Weights of a small GPT-style language model, trained from scratch on English Wikipedia: 15 layers, 6 heads of 64 (1 for keys and values).
MLP neurons of a small language model. Each row is named by its layer, matrix (up: input weights) and neuron, and shows model dimensions 80-271. Each number is 128 + 32 x the weight over its row's rms, rounded and kept within 0 to 255. Numbers have three digits each.
After each neuron's rows, "fires on" lists the tokens most often at its 100 highest values on Wikipedia text that the model never trained on. A number after a token or word is its count.

L4.up1479:106142140080056096109108103186151208123194178199142082106208143130076143099116100107102155121131080154120057170061111125147105096096136124158075101158175098145149122111186129155136113092152144144167088132103108117126138105163114126133136133153114132134174100096117057146114094129159143130113148078132181086165147101113171141150121149070140145158138128085153158189166153137182217101095031101140067172140125120149185081162128129123145125155102098151140087154143134088151181080103153109115065115096082157130138153094161128196076079086114135116143084184173161086139099202071115123
fires on: "ce" 20, " time" 12, "ten" 11, "t" 10, "s" 8, "n" 6

L2.up582:249144153164084107147113125143118119174128119118188101101151148168169104122174138173092147184158141122186162141123115069176122116155108145120091083127093109141116098164121090087108135144087148103154134160167119141197156123130129140163100131113102156103097098166117136149116207143134134148094087094142156160111135137071169140100180131102184063149137145138092131151104115114123157089075118079123086117087157102134169127081135093071111145203098098058153112175161072147147140106114128169150142124145118068100085131124135130112071157050113111151146129155142115144129095089134173115
fires on: " de" 23, "e" 11, "one" 10, "an" 10, "les" 6, " in" 5

L4.up1302:130132130122112198153118154124169106120080095139181125170124151149168145145114126205124119147109141106191056144112145101155181101167160152176097099110198112134124159194110058172074117103089086119145087102152100158139134211170153043134127134130152137129134111121075154063200120145114137185142124129098123139124105179091073110092127164091128077154137135161148122139162156094146108201108131063114178110090124130144147124134085078075152178176139119109125145136160167141226169105081124127193096120095150135103077114107121132084128145159105134128167068104104178111106110129143120125
fires on: "e" 23, "ung" 17, "ong" 13, "i" 11, "ing" 5, "en" 5

L2.up1333:161100142171161124132122179152102130105102111118160118149193120155093163149071126159104136205149147145112105116088137101201139113116116127110141108136174095174100162131153084136128137191106173125134155149070111149136121164130140156121166108123112142120230077023086140118116166154114177075046123127157186071114078162082130099074131174030145133152122171118099093148043114156136127145151135083173146169067133092151113145077155108139139133139127140097141108122156132156151109119066089151120107080099132123156099111157133196114112080106070053133160131151204154070119189144143140096
fires on: "c" 17, "h" 11, "z" 10, "d" 10, "g" 8

L4.up269:156223133118090130141167104114132134133192055108150147155131113152177141123126171138178150063175116120142087108101127139114058136148140115106113114078146122092110112130156116123136083158119114146102102181172118138081140112160126106121115152108119160175124107125099132122178213175183138106153160106095171093186070139106102158098127177105125138100168169123154139137165144104146128111165126168107095108172099111117152132121147088128109136100123148132147076133096107193124149079084223179106118123136124144120138110126116088161156147109098111172165115152068170043146124210119123171
fires on: ")" 58, "." 23, "\"" 8, "B" 5, "L" 4

L4.up961:124053116115176077109160146138147160143141125117165083169085111134141084129088169117107113132110146129144053101139146138154085118096157141137138082087118136055149133111154147159128097126157144089111111150102108133068142116135106131121180093139033182174155096037130130091137115121100185133135180137143079047185142171113095099155092115123137107132163110094116122127094164090149115161196142157106185155132162120194130140114181136112102152111172173119198110133144091161164187140110142121128154069121116173134138087073133087081124210142125108119170118152065148133099135153116137167
fires on: "ra" 29, "r" 23, "er" 17, "-" 5, "ly" 4, " Har" 4

L10.up920:194176176144139127091095160109151125182151112131092132101094093115131125130079128135148175119122128113175105142103096121141134122091140103108088091194076117105165166110156118063169151131126124114163160150095079140140183119107076125133126097164147174110163172075171069148179123135133106116129098167137168127156114153155142157110133126134120108103135101155137112113163188133082129113114104091159103091121062091060155105082069140135139092150167142125091068150103102124154147097128132160104103141124124130100207107108137051121101120180137141172129125085092153128119139125165116179
fires on: "k" 28, "ch" 11, "rt" 10, "w" 8, "ent" 6

L4.up1183:192103131134079084066066082139134131172122121120114168091113113157142083131065213101154098113117128157161105130145094183185126105115128145150127144116109101078118133153160146137129139119075156129150119145074114129157121075125086104141080058077133101093188089125112116136152145140136185164101150139148121146154123129098151105117110146136219095098136124086182185166092153101163172147078162168127141100103129132158123116122124113178093125170134123193180107152080092134113110112090123139197113140148142098090120107130133109094137204127113155115148122140092120160173124144102180170
fires on: "I" 22, " I" 16, " award" 13, " Award" 13, "A" 13, " we" 11

L4.up574:142187159152117181151185135167143133162163141166162094148160147070218112139092161109152142157070105153156127125082108165073134127114181124110114077106200065123079078163112137054155162149149157113075072156149165101119158087161125178053100087135129148130178120165141130148147170126117103168162107112134161113158078149111164132027164138119071121119101189098117077153145127119115147148107136117114140130091146146176038119153095115110096129063113156159117098165147145163144145101064083161175151068109138083142142124179094120091104096118147133085207087071113124088158136115117089143
fires on: "d" 17, "th" 14, "–" 13, "ed" 11, " and" 9

L7.up83:156112101150117155095104104118145134120134157093106105120147137121091083123074151140143136150113137109145090177111158127105143082139153178162123073117120110138087153176134130108156141115151115140193139177095152062085118153155081098136076095117111074120156172175149130165157119140123142121141092079183124069172086131125107107155102133079173098145140167098172099125094076139157168056143142134113091119132147099173141165138181092163152114163091127155159128145133180143152107084080180160077127093125198097146164052066153153093162181076130130135114111123091135093159156149123110155
fires on: "ga" 31, " Ab" 12, " Ha" 11, "a" 10, "o" 10, "ha" 7

L2.up277:145109154229116122128135148128096205132141159184212175095202120097133127173152174096140163106136106129170145151090126131056168100133101134157063152165169112086127104231084129131114072073163149140137164131133148089077159148132126109140109099150095158135130138151118157112128138074132139157091072135158144173146085133124100106126153120122180040127166104085121174098150126127049081086090123134134141160103127078089150118092148086135102144143132140143166184117150159124097099150145111087137140127139122151070135110095133050108133118138143115132099185089106146144124133144102127195
fires on: "on" 22, "ot" 20, " =" 14, "mon" 10, "ine" 10, " about" 7

L10.up807:131096153116106131078148161129083106148145178109203092151152128139119133124108169100056168169177116094107093133132119107126168123043159128080089105117126131115104103133126167199129186143184100116138153149139154176115125171080103178138118143120123152105142122113096114144154119105099076121184170093164144167184085086170110126168140140147060078149152122058100122190176053118105159147127120129146145129120113130100142096157157139132090165161090169148125140123138171155107141096122108096145071134126095074123158121124152121114088127144137139102133151121097102084162060106134124101
fires on: "er" 19, "re" 14, "w" 12, "s" 8, "ter" 7, "r" 6

L4.up926:162124153157094156083109176146134094137129145134137113113181148111155116119075176107112125141120131100131133135118142096159106101174101151144120067129129130159140085161081138173122110130177108094098116115167156113126158167167140113131121178108127095107112103099109153130139112104055181114121135095094113119161074149095192124091124140059120116078122142128131135112159113107158160164095180117072134118105111121172116122118116066130148112189149144035163135141132072118214137138115090195060092130089182132114134085111162189107179169168118069123122137185068149128152167099110124122
fires on: " Su" 18, " =" 14, "hu" 13, "=" 10, "in" 7, "wa" 4

L7.up1031:130112122086148106137076167134068106134119163176162154093133105171131148166105169085138134154150147130155071170160122117154096112094172089127097089149144157097159100115190110136121122107141128115105137178094135070147204129098098087116126124122135085122100179126083100161180107124083145151124100113154158081085095153114147158136159140077170144174129154080095150140120164127114130083145042142108207182083139114171119103106049080128057138167127079118121083146179167144131118075092171098167104134072135153149118121153110087132125158129071090109142107075200124127145176113124159134
fires on: " in" 48, "=" 10, "s" 5, "-" 4, " the" 4

L10.up1081:124105126105131181104118110140131103184169162181107144137120112090176095151088163102156181090165108132207137115124124095131131098108147117141111132093125089153092124197133143192114137094169085119117099126153131160146132117113128095121115191101167075139091121182076131125107139190105038124134127102169132124079098151149161089076180161113109067105125138097149121090154179136130131136147094081089124086113056082148077129113121125130119147141137111099107149131169118118160195134112098135117125135089187128111096114150081145126085129122155133160120107085195170082156052093129078162
fires on: "ing" 22, "u" 12, "en" 11, "e" 8, "ate" 7, "ch" 6

L10.up896:130142108125122162088093133104120170118125084084136127105174174119133118123104119060129138143060151224199098115113094180115098121091152142112065118101078167135170129173175081084139162065156124127092108156163100090127142121122060135123078102158121104169136124097149056159111122073159150180056103137134120112187120134134198212138131117089072096140152071158156122179083130128157150116094088101162134126115161125158131075107119123148091165133138164123103068147144122135181138109145118186178151127150122125133096134127170118109112103103114104084089099103127196124207096143197127170
fires on: "t" 23, "ce" 15, "s" 15, ";" 13, "h" 6

L4.up1186:185151090166114148133155121164097105171134104110157157104095128107134108137166144101092172161118166219142106102178044125125108123116112134094089063113145147143147131137159090067132126146119160132123146159121154077154181081168085110150091112078127149164117106106148097149173184053151133112128091091177125126134129132129150179134111157136176063123140184109018149106093144118116106082096113093148134106145106079208148087146124139128094168107116103150148113170145143154109137072029137137165070109123166161110095139122166107112108168128094131108156086133115149143109112114104153078
fires on: " de" 24, " in" 15, " of" 14, "in" 12, " ex" 10, ":" 9

L2.up735:127116177127128151115151106140213135197150072118110111113137173129152113178103112178097093133134125174122123140126184109064124141187136110107133164041153116065180127125145111144110138103139110116092085169182109113147132097099134118147118173118120163148132089089106144073149146129123176089105107107143103113173142085088161086119114132133125143110168072092141095149120105093123088125107137165134091130062160081118106105104228137131165158079159127101157128106195163130110146121138118159165127104123109159110162121101178156147085137144172099230173146141084144112136141116155153099
fires on: " sign" 23, " form" 16, "ction" 14, "ung" 12, " develop" 10, "ary" 5

L2.up1030:170124146153129113172159124145162148156147146095171187129198105123144118140091129137176129158163110121112148135128129145147070099081069189142059153132175096132101171135137118080137165116120093094100136139144122132100184108106071130126129149164153185122202095171138098142127113092130181118136146081130172105156106192053106170166074127103150072136111139095097110137135106093122118111166126147160140118096205144173152159099155126076131136165113174109129096121099110123115108141125126157095155117111146105177106130099094100135163123086119136136184115136096113099106165209132109130
fires on: "ment" 23, "d" 10, "s" 10, " career" 8, "h" 6, "an" 5

L7.up920:145116121068139107084086148078127097147134108160168158147196170102152123118132150077134164159128147144196118152073084163141145149141174130127106133169107113119097113114104122164088173099196175111118118163158088103120169124131153169090091114120099082090107139123056163186184137104093141142148166122132118080100028151089180130180089154098102181096129135076104188082167098151156113117139132138164118170168080075133095091118084156082156163119134124098129059097145107131137133101056124116117047083122168118126164118118099107067099137093161141091121142094126131104146196143140186131
fires on: " in" 18, "er" 15, "s" 11, "ed" 9, "ing" 6, "ph" 5

L4.up60:136138135127096116118106169162069160174134142177157107057158143111128146169182161168161145104132189110162091112055145120132133120079146141092126076140130111129091149162197085154158119125172127104116104178113090131174115090177041150081109080140153136133121100109097128121201149083149157123138126122138156063142123142190126170110115154090159155124130145099103103111054155128142161094111107103148153142093127134195139097153083098100056103113133156143142104118131148126121148081077130134120121141079100113138100140114137134115111138099116056151135076094176122147188131151100096148
fires on: " and" 20, "=" 16, ":" 10, "|" 10, " of" 7

L4.up178:100093152083167160163155136125111165102157180131106162131145117158086086114102122141096138118137104119131112143126089124062134089057131153069134102111154117131167078129147050135163154142114151206193207158088142116097108110075041097106141119097096130154148148105090086124202145197169101156144113108089101098136093106120130110094086170109124113192137176106132159087113184105114131094202078153166108111167072079122149100129097134143123183121105117161131127169096147116114126144111125177203074099107066132119151137168137099207077123129112139119150085096121165091159168104098181183
fires on: "ch" 19, " of" 15, "ed" 13, "U" 8, " in" 5, "land" 5

L7.up229:100141123101116101089107178062144137125137125158106106103152145154077115087117115114139128065154114112106121092067148145124091072112128092069116109129108127122126112135096130179134111122137157090104144152095120174121153139151165107177060115077115176118130137113087082133171120089101122205105083086102109118143072135151177140125084142152122059126096183037121150106188119131128140155096098120104149102120132152104182159095147080159092191115194144107132160145131109127153101122113131136127093158117199131143151054114161150131139170146099139148126138147124161167151198105088088142
fires on: " as" 14, "(" 14, " As" 9, " =" 7, "=" 7, ":" 6

L4.up1322:157121103127120191136207193164155154135121169075137130119135089177192176126101152145091105114106151105154133136116105106149135114127119136117089103093129137131205097104123101174145098126079093132082105178097154124091140104114131081173074102132154117171107149165105120117162178171105149170135077109135099106154082137115119146076125132134121047160201153086114109100088135138132107130163098079087184134093116118177118105124113076139109132088139115131157150159161140080145139103089132145171112168088176089126114110064135125128152173152128057114153133181083109118124139116138101115
fires on: "-" 45, "th" 11, "in" 8, "." 7, " Ch" 6

L2.up86:133121112080177121158139180154122155153097166131107152147139174180149158131145154179097126180105165115131147123088145117099155131032095179142140104106120066174102131154154128132121122161124089102121128140136151093098090116136148167158160132142134133122179125151147095139098146169091175122124075104109122104130119183120164192213135136141144153140124082122082069113101155118096218142118128132185120172065117077126091080156124062143155155107113150093138082079132119081142178113126135085149150119127133058135071114073105093173098102078160054109096151126102132078135142187173156128
fires on: "way" 15, " which" 11, "=" 10, " the" 10, "d" 6, "an" 6

L2.up494:212095108128144113124080169169106162097108123138122162100053118111121105140090180060135137156136081163101118150148149097157194101152160156151124075056155117161117140140128123160121110085140185133166144155103105145117142103096162077164087146111113111133121085142108139179160164135081174135109116103158111113176145156126145167088142138119174070128117148158128114133089181152136149131089105130183091111153089074157074127161131128131162145111150188130136049120124148111094179119110109111108083088116102132123093157121148111136048161134189145101155067178085114117106105198119182160
fires on: "n" 26, "na" 22, ":" 16, "ated" 8, " Na" 4

L10.up1429:062159226124122079144093131123134155149115070104078129132179067103198048116093171094149146128130117136138157111102132077134127085106127102114098103131107120134120070156162127136125137088154138103136101183134102150181173090090092136145146147135109136165089151072161126127146161146123209104116171149127126159123139123103123098141167143092127102127161084153102122129126170149105130085122113144155121139149132159171161139125088188112096175120146116147140116149177090103133141094146114157076130124125130099126154113154079130091073125108158119127158118136085155106100099179088131108
fires on: "re" 13, "ur" 12, "u" 10, "f" 8, " Di" 6, "al" 6

L7.up1176:096103151102146206127106124129088140177154058179121188177108147145162128065081140133140144192145119098156119185109154161130138141175172132135121110103222155098142187123085158108126111094177146132158131201114089077126162089189144122137126122141134147127137154177097126148154140091131120080154095116125067097140060132132124182152090127156132123105086105161087125164135176131102147086163153104128161162088181110122132133140082140076130118177130186110148103188095149107138114072121087113132133086095150147147039107124118108046132138113142117140143115146164134122147144124107114105
fires on: "ed" 49, "ing" 11, "ck" 7, "z" 5, " German" 5

L7.up572:114152192102136051114184117183128110156144119109091166114129113175134152123149200163114118121191114143181129099106106147054174120107209090099120099094112086150102132107110080104125139111114179077112135159136097160122144110086134152101156123142155117179108142143130119122172142086106187159136134078109119118134144121094117135157095132058147121114165120166159120189088164095135235100190076088137131086093140122127109138094111138108119123129149114152111112159135123114167132075101117103145146113180082098125123091119134074114140093153167068138132081139095163106141111138156121071
fires on: " Re" 17, "ur" 15, "ic" 11, " |" 7, "re" 6, "ress" 6

L2.up598:177137177104144130192088074150105133104074141117169094145122217133119140132162169168131150187098168141220141166113148081138157091104118192112108116116118088129160182163120095134165098087101106153172145169139176110183134170145141166082136120177096091127116159195120159122138107117104207120094103053120131149116129122154131176163076155078170153130084181116076146075135074089135100138171119101160151115102122102132098109109110034060160163164117122026147039117133072127173203126111140130159138088129130107137100138068087162120121109061104112120149128162155154070113109080135140108
fires on: "t" 26, "r" 10, "sh" 9, "way" 6, "d" 5, "ident" 5

L4.up1022:167185208146124119120113121139109187187138164101118122149154143123139152075140106158142165219105181161109139102118099100151037122076146133127097153108147093132108190131145097136174119166135118138100114217080044130111101121123145134097088085173166160108174123169101144168133145126139163178112165155139123101074095148142144175148121142089169114120111127128123080121064162139125126105087106129127172126047164145175162166116102089077051108064121162108160078117064076141119145112144125178131136117097154101147092084114174107124083095088147104143133086144104111109151129137120126150
fires on: ":" 24, "co" 11, " the" 11, "=" 10, " The" 8, "lo" 7

L10.up508:158120141043137088118060146130133185160149153098098086098185081078181059120034141099131120098107114147123095168084157055157100104117091165144122172143133107103170115148153163129113105090101181163201141160096100146137211095120120144128125170137100145122132073096122084156139216130140139182118136143092135141104109173118205139126107129120148089048152106155074118169164135123119166150160148085134102100130145097100159176105106132148111151155091123167158159099121116165150153167109077177125189100142147161093197089067160086111157124098091133182133100098118174128073132106126125188
fires on: " not" 24, "y" 13, "ch" 10, "t" 9, "or" 8, "k" 8

L7.up96:155087143112148093106087159153148121162117143151165164089116179090123167093109138111065117140099082092157146097137144061128195131125129096142120094109130153190072153154131147193098130137097130154124140132110065147161140098079132125188040124082166105141146091182118159169129130093120155060097113147152139156122121105120112139116064205127121054132139098079133168130136104138140204126069175180126179126068151115122119149145152153118087153104100141123107099131207091199072093115094068191096121129113126103136096108155104166061144136093144067106160179143142145124185133137116138086
fires on: " |" 26, "–" 6, "st" 5, "um" 5, " large" 4, "et" 4

L4.up1197:120105152154140153120119180157151143154108140137128153085139042156082098122074148065118097127153098154167108153106149123127110110147096153076132060103099133107177100140071114144127099124122084105130061162127139148122105096150125050102105136122179078166106145166095046155132173156121099142101085097148122147074133147184074112068095163144168038131169112080183116159116100101159128097085142113100138112134155145127105123126164110152119098158160147112163182160167097130123117115081152168135119104099111129161074100103160118185120138095144115176132146193112105196214166120112126144
fires on: " ch" 42, "." 16, "le" 14

L2.up1517:103091174146166175172178152152112142140100078118081180135125085121114099132110127082123121102118116155167085111101123109131185087087167149125141069122150117127169126133143140153155119143151164122168132162100157140129106152143111152119098141079099121204126132123126094115193115148159120117105102114133107094169138107205159133106113182087102100143143112057108100163123172136148114167168054155147152134149111111124071098147108154114116160097128112150114170214127139092143187125099138142157114097139099063109075136151127072150154123133080104139151080144117116140136091150053162156
fires on: "ed" 52, "ch" 8, "d" 7, " began" 4, "ish" 4

L10.up1042:197168121120065130126186153105065156092195181116164092117147152144070122068155192148151189156132162119138109119088093118138160100136132131078121113148160163160099100097162113138144139113117115125134107158149149106118141141103103146199137069152080161142177122082090121134163140136142152148118123122098147090116102114100087150123077145164132118109155115044089150087164102065089148160128111093199172082138161137148121141079132189059118193168131142100104177128204142100126124090133147138150073096100086115114143115060118106080087162138139129119113098103136120149127148061135152099
fires on: "d" 16, "re" 14, "s" 10, "es" 10, "ed" 7, "lo" 7

L4.up1316:128187182078108184106081168170086096114079079127130173148120165124151113119075121132133137113186102111166163180065104089160142122127106206081100130137160093170174157139160079174136072090065063114143159139123066109177129167162098074199128094131059141170143108066088182129131129122101104114148150061078201157116113213120125135110109133135176102131188114163073165130143204129158106102118069082092165111126119161131167150116103142111143143138065118134165120172152154113158177114102139144126138125154154124124086083139178125095142170106108147149153112195141204129128129182163122097
fires on: "ong" 16, "ung" 13, "en" 10, "ang" 10, "an" 10, "i" 6

L4.up1481:165118150146157133172168137150142140096184149154158107145184154109063104155105171095113202188113215121135083097148134083138178110115165134202148121136147063137125136130136136102148141067073079148181190143149138114093141181138081169157117147069150079134175143230145169129166142137197164122153124109128139053134112103082081111061095128111162137088122158157107113151108113084165066136119125121189088109067127105159104130147120122195150122209159107076164159128109158117110145102122107144138118128157103107110154097070166165158131168125134120190119128089094124147138105142118133123
fires on: "e" 15, "a" 14, "ra" 11, "n" 9, "o" 9, "ck" 9

L4.up270:135148160126151127148146184175117184127122126119132221171111112141102058135099124113116116132150134131145115121087116089147136084133179149123110117117115139117111130127112096111149058094123136124153192110068171153123210153134081115097113107155107144132128059089055113116123180127094142175125153099164129090111118164100178149126142173117209064128108138156064091108113153129160056128163108086168116070145096154124147099131139143177094201142164169128127168142113157138149165140143125107118157073167113077104129042126138073091119178098062149158097082154161142045174118095112202113
fires on: "le" 38, "fe" 25, "en" 11, "n" 9, " Di" 8

L2.up83:130137130058101085182180180147096175181112114144093126164120111116130077134147151142129128136171113105158096165164146118131089091099160109088069126109121104093126165145179045178135090130105129119122136174189175155123169121174076119075064090140102140107079101091123141106163121142150157129102131017186150131187066116160169213192134191092215158127112122093075152144112105096142102100115089091105146106133105102165127100112101051136089175192095079155169104151113121125127141086074125128109138164108171080080130071117155134104149128093089085133113167124101126115155103106108078108
fires on: " con" 48, " time" 6, " death" 6, " years" 5

L4.up476:156110113150149156111166196165098132077126122134092105119098150175093105140123112105076139136155143078129147103110128153179165114088168113105081108106103136197135140146186137193123225122124135123153139184124138092136122163134072126116109105142142170108117082122141130152136124130081140138179109082155116128102100132128082153089127147130083080104094137120150082067022212119143161105149174121101150115138129067131137119092158101105100154110135077129123138120045101183096119086134128139138174122109173117095128070100117139083141176083091124158133147091036106108143124132123135112
fires on: "it" 21, "ite" 16, "z" 16, " Y" 16, "s" 8, "men" 6

L2.up283:195218189113122183189160101147081126141157112167159172208177107149151104145036072053137145132117113188151135147123101118128111069105156103113099127111155138139169140120132118140123108153138111122110082140105123119103133135138151173113114116119125111139117129199093108160124135157113127115127154141220126155169143145116157130140123146106203143160159095122106127131060129118156116082112126110116129180097182115159106118133188126100098161130115098093116181125109201118203154130100157155162116157119101088143104111072150083082090146119080047150108102115129140116149099167152100154
fires on: " co" 25, " Bar" 15, "qui" 15, "me" 13, "---|---|---|---|" 12, " Co" 6

L4.up1313:203138151124116121139094131114151129182178095188138183114182108071166101101114116127082115101143137127128109118140123097139145120112094142131096167171121116129170173151128090167122133144048160129217115192142143105108133097113092145153050093049103081165132127206147135162208153132104112124088098102161069094164086105130142120096154152056174166113128155145098112142059143128138147151103152167129091127119192087170143137126100115192119154127118165072154103168130113103076131154082100135103099128120117108114122118095160134137116128128174127127177122073077163148121124132126104115
fires on: "a" 25, "ly" 14, "ad" 7, "ur" 7, "con" 6, "ish" 6

L2.up577:147156136146142112113150112128188106123140095114135157102116100103100190105134157100151090169094145120142136178117119155130066108090108182159073138121128111159108117176106178114103179070189134063101129157146085183074163128145115142151113161132154158123143129187135152132143189205174084135059097138165188131143096169097092132117131147118065084112165108096149119169116102130090200103133095184108125127090125150119155195134103129120145141145133133136130114142117166146178120148151149185035175157113174104118122101139146108109134110169157119139185063086068149108119093136092111157
fires on: "ction" 15, "ment" 13, "-" 13, "s" 13, "nd" 6, "ity" 6

L7.up398:191142110125130108113076142134116146144158125109112153145155110111146119108098125107111152168198132142174107169090090102132117127119135111114029144107139076138147116165168103122117099065166144130146137136113135129117163082105099130150091102098180136171154084103148066150124169117131151147129115100165169077157122171077173159129126154114106139132105092135096099116127125131187195101160109124137144139067181100156163141130115072074139180139140109094187104151141128122122155073085118097114120114120158048138136140056147099157062136144128153096109094124147205090156118130123144192
fires on: "s" 38, "ies" 11, "ers" 11, "ion" 7, "t" 5, "ship" 4

L4.up938:169111125144124130066110123179073179121181094108115147134156100126119113128110171072133134137147152190125120116155148081094132116127094165137133152131143064154115116175124173159157154032112155149049122154122080110112125152135106104094149125113135148136146132165127127112135190100152149118070118133150131096100059109133156118090185134067115081152135125055174109196100178145089157119144099106139150115122162129176154084087135127117093128119096078135140152169133120153171081137112122120104062158115153158132104122192177073125152135131152092101150134123142118129201132135172151149
fires on: "en" 35, " |" 18, "s" 14, " w" 11, "ation" 5, " mi" 5

L2.up1317:157151150087093128133086122155118119139093119160150101146125128115179185109121197158163191127119109156166139163119117122143140097064148135148051158049124120109163105158143113112118081177128095138116096135136114134137126116146099136126132136138045147147119098163100133159138206090169122078092102124084166110150060096118178146113140143093150077087169173168194171181093138091093111125151114124142107128125167098146161058126092083067107123136090125123157125135128133127161137103094169139120120130123142152159148103108149131124137133081087048077125116125072180121159115079110108121
fires on: "ph" 58, "ant" 17, "th" 9, "cent" 4

L10.up442:177114119169112143100125141144141145150140105233067110135177150128091055123109134120186128106145119101149103128124093127119102133170085121126052111109109108135118126137130058112101127103103118155156140153114137111175155109153121128130088098124156078124085139102148132103100140191113090146092139129182156132098106173085171169127142191148149076102166104143138127144174131115111179118103112123134123086143113130106167136098066096140094136147105056062142066133150099169117185057109128145193098125113142084186159088114115178122109146134100105137111173108110138174132076126162110111
fires on: "il" 20, "u" 13, "ing" 11, "ed" 9, "vi" 7

L2.up1429:137105237108090182113113219136105098143128130153192185158129155115115131118100156152094150160210094163161123173065141063174160109165114191177095113065170110095149127190130071184158092084108085110106157141170083128151120138145124067147149156166147177136150116069072160121175145099121116139104151071098189139107089122173131115136052152104140150143139136075117162102116176164141129124076131115092134095100107098120142153121113079103150135142089122095153129186150152075160153119046140144154108108059186092104140111113182137048133116110117134123144109115164211157118125160101115125
fires on: "ian" 16, "an" 11, "ang" 11, "ing" 9, "n" 9, "i" 7

L4.up429:161144148064094205096159100185096117137118093146093130133163117139127121131069152128170140194112192126160134126139113133165119132129098181138133165142134094160167151146133093147050140131134158116211099110205157119164068102178100099171100154104108088102099156145104188167178121142099178114135130103187178121111119107124075153122161160114141131093166163102158152170162124107091155101137115099099140100045143101175149096078115118130139132238103089110176108151097071071141122079117100101129074127180107096120139139048136116148168172116058103104128124142146161170162085121142117120
fires on: "b" 28, "in" 11, "s" 10, "BC" 6, "ine" 5

L7.up902:111107118104124100123099168168100139127163143116096120131128141116113145139121195119133112130151125118158125101081110117142183098092184144101131128054122129125174098176124096153150156152135162109138150136155115134153118137135135114199110098104102149121061165060167099110125155169050218157131167097144113084131123144100156128127109106134095132104160130117115117156099136114133170121132139121147197132072129150183106176158124099141095148113149160118132074136068128123127162108112150155141137149140112132152183114121101144131048154104091126082177098104054147109097150144159147173
fires on: " San" 26, " Mar" 10, " August" 8, "se" 7, " September" 7, "ar" 6

L7.up640:133144159066144141113128186081159151133135154181090142158137128124124163068126178108121122147149150150136124090124097119134095117120130159159085097090170086173128123118071195138140091087140130139116077141145094090086115156114099122135123142111135156104079097175086152172121181136132153150125177162143087142107071092115128100095144157083131194122186115111115111122100144128154133076113175151105138120046144101155111114162137078101104181114103057122142168136143120137106121153043112146083176131096187098132068057140102176113137149107161096112119129143051120128166131120134110108
fires on: " se" 30, "ta" 29, "am" 8, "se" 6, "f" 6, "e" 5

L4.up184:125121136142131096088138140198167179135134108192130119119122123194131154193076138103125138171160176131120105147111127093047168113122119159171104172051136125154115122143206052116148108139057100125118127124102076133185175132169066081059150149184109127122103080110110100150142151133105131137152094073146108131143127133106131138139134110125161103137139143189090053166160145135136120163098098076124111063123099135127191132116101144176122159126136178138149084138125109116100154066102112091205164126140096117104109097145170105157038152096054114088077152111151152127170090105163136054
fires on: " who" 21, " East" 8, " in" 8, " which" 7, "en" 7, "n" 6

L10.up795:128192115077135130145142149117158124127118115201131135109149119119129167122128173108102133133110153091103116113136113099137151104126168114092112149111065062143132141165126105152106109142090157134162161172136136150192120119105129164143034160095089092148096121101116113156163134146131218168147171127126147073159084133161118138073136120135207155159163121131117087152137142111129143133080190134166155099059134124156152145161149062103108153104235030103158059105174102100166150165090105146074117085097132101148107132144108167134086147139131124123126129128095215117119130118136151146
fires on: "ta" 15, "e" 11, "ion" 7, "am" 6, "x" 6, "w" 5

L2.up97:131107125125162136100169157152132155119121174102142173119121133132139141128159114127047140142127128135147117123127055170161122093081141173093118118117180072078122151102101135153137059064119129153142171120107152089059125135141059161189079128119109166147184085167080113115187179100129135157154188175126138085131124134145150113140111169123133078107127100105103104155139124136114085184144133147172119091116111119165144082140141146151125191108140138115133091107103095142132126150125147118159154030129194126153108067143131089122092165137118142080144130152099151098122109127089195185
fires on: "le" 35, "e" 16, "n" 8, "d" 6, "s" 5

L4.up1110:170167132116091137085128162095089122167116111183151154168126172128147120127081207127151158157129135121177141140169140143132133106207088143115087124167151091138152197157149117131144082048111070159186145174135109164128117150170109100130074090052178135131132097198134116157126143119171137119142088107090155130161095148114131137050106088101133117106097077115122109133104124099098132111115140114088181120105221107132158122115117124125140119157073185125179147155141130084106096104154067129169099135153162139097061086057132087151147118111132126130076145107125161105145174083094121085
fires on: "o" 29, "y" 18, "s" 13, "ck" 6, "z" 5, "os" 4

L2.up459:187156130058067170167134132139153116088140082159150140153153075140149128116120162135179121144153110130132128177179130112089045071149146120127088114080159091087092172173116173134072114084100150080102071160141174151112147088153126147137125099129069135119180101166127159113194154120213120100147132086133178059135067176114142147095132132094126059127100116131168155190130063073145190112132078131166122122098159151145145110115135086125144150126169128173158161151114124101180110175126125166079103113162170144132148085147157068158106165087111110146088116126091127119135140149107131119
fires on: "ment" 31, "ity" 12, "ation" 6, "od" 6

L2.up928:138200181108132186074166136075081113183073122150107168198151117150157126091111169129175136108151089135199130179107106111103134114110138158128084127088094124140136162183137149159164070088122083128096109132121130159195185141133106139136108169169088137135091143116112163172139170120158099118142132131119123138129094192120166151043095162134145102073153119096153174143116151150127082142091100157143134099131142093120103118123105080134094145104080115119085083165149145160123136116112193080124158116096155151134088157085119108089127157108111114131171101157147122188128107083106135073
fires on: "th" 23, "ent" 18, " Th" 16, "q" 8, "t" 8, "ant" 6

L2.up1495:124129224103077139163153182110122101116117138156164182148147125148151134075116106148086096104156121138135109147076131099157140107129109165145094098115146101112101145162118029190149089130100101158085125169189099126186118154188099080128161171134099131148080100106066157135193117087138116160136179125071175104119070134148147142117115156082112103135115111097121154134124148110154103086056116082104116112156126134137116099124085091113127155139094144080159138175172142150176198151053142151119066126115119094115112096103114119093110124093089098128131118140181227115099167091093127140
fires on: "ong" 19, "i" 13, "o" 12, "an" 4, "ing" 4, "ho" 4